Weights of a small transformer language model: MLP 768 tanh GELU, attention and MLP in parallel.
MLP neurons of a small language model. Each row is named by its layer, matrix (up: input weights; down: output weights) and neuron, and shows model dimensions 48-175. Each number is 500 + 25 x the weight over its row's rms, rounded and kept within 0 to 999. Numbers have three digits each.
After each neuron's rows, "fires on" lists the tokens most often at its 100 highest values on Wikipedia text that the model never trained on; "fires before" lists the tokens most often just after its 100 highest values on Wikipedia text that the model never trained on.

L3.up308:494498497505518472477458500544555500555498551491497508520499482521494461449503548504469494509464518544491473489524497487481496523529494508503483477491467515522482537555501485475533527485533526493519501545508518503546511507490486478489489514502510486536497536506516532494544532504477476515446483458505517513496478515495459500473526523503483537512504521464515511466497527509460481495495
L3.down308:478506542487501460475491539481453520528479551462510518481453504493499510528524472544516527536488509533519472493554511451467504487505543492487522508473470486478487555469503517532503494494474473464490472464484476478500508486470522544447519537466463509521471489478510528488494531547517479497505513488541471508471493518468501507489516467455480531516508509457503495533540478509517537523509
fires on: " 6", " 5", " 7", " 4", " 36", " 34"
fires before: " |", "–", "-", "\"", ":"

L3.up241:540457553510509487434474520499526524544514521487487478510516491518468488505510480569509518484517508537509484513496458511519531479521507498498507518481490546460533524487526462497486479502508504494506466510499468532559518519481528511482521482496493512471511507492511532488491516471476491463444487476503505500530500504532564485477492481506528524494486537525536535479529514456531459525500
L3.down241:467484483506516488507516532480483478532493538487524525497515492485497501535478510494508484465546491486485466501530526508496489451511469466531502536491491489496451537503456490501491524547478468503508483533518493519515528510520505508511488496468477496438492528491498522526533522541494537537479528478507501480503532543504504521502538545503515494518491505468505463504515500484494519499487
fires on: "|", " |"
fires before: "\n", "  ", " —", " 1", " 0", " 5"

L3.up384:487481480537509547489488494502505530498517518476460499510530504548486511515487514527488532504517538464500513489525485540477488512513536490511503436500482485484505523555500500481523492523514501523509464534482548506530512531481525503505529468534528462508470480519530466547508443487500491554481461513495535541528544480513518518485499499484488497515522472484502467515476505484515465455524
L3.down384:486534512499526508452498460457521529522497497510519501479508497498545557462462519543491510490481479523519521529495530489495494513527525502491484482513486488518497488509476491485446518510500501510476472555475526519462544510497564509479503435487516500522461535450464501500496561473524528510517492490500506509502516475472507533518490482465492449492503511508469505497511473480536509495525
fires on: "-", ".", "1"
fires before: "-", " |", "."

L2.up705:535518503466557475486511500462507501489488452513505460537502504507481498497486492504512548512542494527489474502550505494515509502509505519516483463514461473493510547509488423497539488543539523544503498535496513516523488517493509446518497498492504501529475511515485506454501487471465498478475518493451517560490515494527520498444504481490495515477543534514491509505471465477493464462473
L2.down705:506504538473488479475549461475498469517521509468526543536468448475498497534526455542498521469492494489479478504498501499479535489456505508484520493443504515485512492506499514479537470485471500540528523505526518531498481523520518452489514502490552492502479537559540501512476492484485481490548504492501505512476556515490490452515491483486560512494506495531460474500460495482490490517539
fires on: "\n", "\n\n", " ("
fires before: "-"

L3.up350:493575507513535529515517539518494514508505437505503510476540511545490473481514474503489517513501516506497511517507498471526478497522519465504518455531528434470492521518468495502485514480503551523449527499486507521492502509511528480512528501519521532498478503475458485558505499494526487510492484519453551505527485467495499500513527471473491502520461549510469520536457517484482525432508
L3.down350:466481473546505447495435486527528509491525513515486498511535524501520476490525500500542525479513494487478450496498487509490497449488497541497520509474543504524526518522520454496514496533541478469463507488532515453455470526496479517495456472512499524481471525483489527472481511454477491477495509505526442539515489520539523526462528512511464494510462499513488533516496488499514501521453
fires on: "=", "."
fires before: "=", "\n\n", "\n", " He"

L3.up349:471477527518483506449481437503539581518536526508485491450522518513480527494506508506486434520452530507498506503479492504480480526494500528499496485499474556483493535546514539481512473545502495492498486521495531507549541507494510505522463455508503475501498501489500509533532547463487467525485477493502528478547557559495494459483503475465519513502507501459510483494481501476524486523499
L3.down349:487517491540499524486508485508499507518494467478473545539528481508500495514467481549489497482538539489514460493425510497522478500528501561477468504492486507511495492483473513480467547489525528497507538476504467532534481529542507489460510496476486494513483506520525489483442494475563479478491519499493506504456469502448496516511538502514487508513509485532482454532481484507502481534466
fires on: "-", "|"
fires before: "-", "\n", "|"

L3.up242:502536456515538490496519496506497539482536491483483509505568493560537547470498470490530546492538510544508514499516490519494484482501493464526517467504516497524512529517548451514494498506501495507512519482501449542500493544484488510528453511528503494498444471447495485512483524516530495505509476517468505499510481486494522463514526476462544512485491506503478518473482509484486502460497
L3.down242:512513504480496498509500528498492491486540457494498535512480516481516480530494516505479557514460476487502475470491496529504526467508533514534541520485538507443553519507486509469500462484532448532437479517532445470494485462532474539520499513468502512500541512532508469511530487474479437494537513488483503489496518502458506521473519521506490516492460493520483480529472487548472485497510
fires on: "=", " by", "|"
fires before: "=", ":"

L3.up255:513463541505493490477505488511571512537515512482493459500503501487520452453531489548508468477506537519466494465464517556507562499519493491520516539432485499489534518528488490496510496532525507481486490503434478527530465502476483514493514507481499503487485503507514497508503494519524451480487489509480516529500516524510515497451501494514512536511514515501475514485505520533523456505513
L3.down255:473478493460466479518494476490499489506502555495512504524485516513455529518498485459458506515475481492520495512559483504524509470467452539540508491520471470503452497490504471470476492529503555540476502511560520490487533499500515479509517493528499442494478491497499473496508470516511463502446513498501516513470515521478522533460510510544471499509489508462499513538512497472532516504494
fires on: ";", " |", "|"
fires before: " A", " H", " W", " L", " D", "\n"

L3.up547:494503510452499472497481480531498459506507513463514540510467511486494502477502492529515499475513503493548502504520510551517516495497448526519467471545509499500506516511527489525495504524495494532530455500506498504524486603516481518454511481499520455504483477476500501500492515527538479486511514519491494535525509522519465464511465473492461552495534499477504460464478510508445471496496
L3.down547:498434504537509539479450499519502489493501488532476489481508497485480485507494513504524482526502486517494531494537505479507474534532522466501528483488536500504470510525519514505507491532503529491493498521553501471575531424504518527490476535484499527485497490509523467532510474505467482475506517541446492452534461514490495504430535495571498490509474468530508510465515496526450506524504
fires on: " —", " Total", " Ti", "ort", " League", " a"
fires before: " |", "un", "gers", " One"

L3.up451:485514480510482508466500484476511502486551492523493526506494486553487498475497497494455526529536513557494519523532485455541495498565478501515477489558484453487524508487515452510474495478525494516449517504496513530524521503490528495492512522504527483492504487454444492525488520466488491519506520521511506543550480488502566463519477488508498509530488514549458470468487532480474491496523
L3.down451:441461511487505462555497496514490530546523483500524509521512510487497462504512511498537509456500509490491490490524532485508472488531477504490489494478512530500487487470494455504528501501466487472439474498499477497482506493551518531488460493535460511521458503514505568528458517504523485498516491500497463542464450510516485506477500535455460506519504522470519538484500460535483506539447
fires on: "=", "″"
fires before: "=", "W"

L2.up691:533512500475566466504569487497549481526510473476478498507481514482517514501482479496507536520510499489447486482544488506513464498518471512502474489475499465480512514492505452515528489520529511486502469522480525500517477499514503478505485521511486488549486487499505546467510482509480471488509487507474512539509476484524555535463558510497498516484495522490452500520505488492515473491462
L2.down691:529509500473439484488488471467449486546506454504493488490465469528492510492514475521475500510497520526536513475530480527513516469479537512505503459513474499480499493522514464487577470496489457518506538497494509497498512529471497499511505539516525506550482521545515500497498480445514498518498531495489466471499508512500480477528509493532485487551479496534473500522526495532511492481491
fires on: "\n", "″"
fires before: "-", "|"

L3.up268:524471487499521525481464492519526544507530477495512500519459536507526514513481480507488517509515549505476535514514517515538526474486540460501521444519550515510544488514474529508484497509504502498475526506453476534465494526476474494512461465510465483519471493529483518508492488459505482524484504494475520477477521477477491463534487490504522531523448540514453460503467503479468492500498
L3.down268:484512488481514469498531475519508539500499501504505519528521472508519487499546504536560473458485493490514466478522485465513497522515507523502485500479495506506477544506490464506511508482492519460500518486491518462520503468518509545502464507532509482530503504525485482502457515497498507508477543513518454466544527509527471497436493524530443513510481477475475482535537526496517502519502
fires on: "=", " was", " According", " On"
fires before: "=", " the", " to", " a"

L3.up627:495457481486477510450496491514532513501527508482443477465464491535507468455532474526527515478481509499479503517488508506542523496511537531518526517458507525466501551521493512495497442528487524502469508506503465471516503497476528542522459489488505509504522526469464512465519545506492479474485515498454504499522526464502512485461502484503512566478484521497525486419508423518502445540529
L3.down627:508483490498471492462477518449523511481481522467503467504504540509519538521490561521498494467526503501523499504508528505474465479547479527510472538452475532504484511527481508457524475522510452475501479543475500522543482481480508512493485490481489515491502549538478537514501497523453472511536524469467521450475475532496517534453525509480495508511551481514542478505463522497478479511526
fires on: "|", " |", " Succeeded"
fires before: "\n", "-", " by", "  "

L2.up5:474512482518540527452495457511486499509515420455473489521496479531538521457487485501486506520530515503511512476529495487515490524524523511523495506498537507474521566498508456486475498486506497518454512497482508469504512482494504482487488496486467514527494506484478511494480488470475483477523509480473460537535519501446558519481538491505500488469455516555461502502514455509509510488484
L2.down5:500497503509463519503483526475503533498546485462525510487482507547506469537439491535479529461512479507501513448474519494518449526496521520509482490521530509502527494499501470485479484499511483551475483485465479506498530468486493536466448445488517486529499501491436480536499484452529507462562527501485478532494501453509508495467551562471494517498528511482480519497496473521500512532495
fires on: "\n\n", " by", "=", " According", "BI", "According"
fires before: ":", " to", "="

L3.up183:520471479517534475464478475503500558559515534453483516454478507515494499459524490517476475514512537510487466530536475468482455506531484492525490497516475514514516535558521482491524473499507473454552473508524517498516487483495517520536421482495517505522496500482489512506494506483468470520486484503513501483496526512493477504476476532483532484482523509504490494474501501493502506429545
L3.down183:478480501490481508491520520507555438494515529500497472507490484484515486504521509516486520515499516455428518518483525523510509519536550549507525525510456481515534547474504518491515522534508513502453515493421479518476477523507503490473471460531492480507504536520506470488476536505508476488558536524483513495455490487493506484499495495526528543465496514462482494492461469510447470505500
fires on: "-", "|", " 20", " 21", " 15"
fires before: "-", "|", " |", "\n"

L3.up743:447464514510486501516477479563487505554484487501518489498501524545457507445506520510494533518509542515473530509523509529528473492501524468499524492525526483500544490512471498529463497500534476519463507480478495532473488530478516488507505520512526482512479477539422562525527493468515493511487498519515511498523456471484472475507503471515504556476456508517503543520496514519469511469482
L3.down743:460499542525482484502542489421470517485492508495456464515502568508489492465513481488530515521488479539515492489541505524509517511543526503498528487461474483488459486455501476484539492516511463494490509516542518476494501515509467540501498475516489473502506449485495470544475497510575478466469525499465508523532516502473473475502519494529484507510521458458477487464501496522456472530537
fires on: " was", "=", " is", " has", " from", " at"
fires before: " a", " the", "=", " also", " an", " to"

L3.up53:486510531522429514475507496511508526503511480523508528460488493506475459510490484533455484492492496513493523512511506524552520485565505501503511483491496502464506512527564492535471508495509508519479496516497476523547501533493529500454535459511545469468490507463490487493477525523532477477499463503504496486517484510531503538498502442475493544510492523524518468464491541452510500474504
L3.down53:519502513525503457529500473458489471498490528491549517479503519505464547484477477524512533509538493503518477494495529498509514469443429498493539527523506480538476464453465548508514558485507498493535456532478454455504558517479495481468502491490521470454514518481506526522484494524491529488463551506514486519525501506516508503479516535515507505499513510478484499516498531526532502500525
fires on: " |", " for"
fires before: "  ", "\n", " 0", " 1", " 4", " —"

L3.up706:496468553524487504485458492542512487521508456516451483526516471524486479462520455546511491487502524562491508512477450528574513493501539489519514503467516515465537532515466461509492476509495480515508510510505473495527456508465509514482489513506504520475541514501465524487498504489471487476460469470505467469472494516512516484491488503503541532459461508542511515477477494466541467518466
L3.down706:481494496517531494501496517475509475486483516488480522467514482505525520489464500475484508475509491492491514504551517523497455429527469471512500502461484506478471527524519497525494546521501479485529501502468515524540522500512505524497456490475513523447507549502482541493542523508473532486520523495519480479495507527508490550493520499487528488526510478482484452523479495532489528506492
fires on: " |", "|", "-"
fires before: "\n", "  ", " Ya"

L3.up458:530494460519511491451514503473509552485507505490484502528531501489533518462474512520489530492524525490479487506498470498496486506520539494513504495541507510540511506515541505526476485528528517507488493516497485492512536525467516528501505486512502487513529456532533487553514499494520475510513469546461548483490544456489501551483519479522484492499541494483483492475476517541458517485536
L3.down458:555463433477514478476459458491518494471558518490530532454478539464483531472512537533499515502521487502530522467491508497479507456490509495528522509486471466502501517564504506525492473472519469560479493446487513486537511449464461497494488517522521525506487502439514465506456497491527492509529500560461530469471522510526526509500504494475466452508479514514486503496498454505505522504480
fires on: "=", ":", " 2020", " 2019", " 1", " 21"
fires before: " |", "=", ".", " August"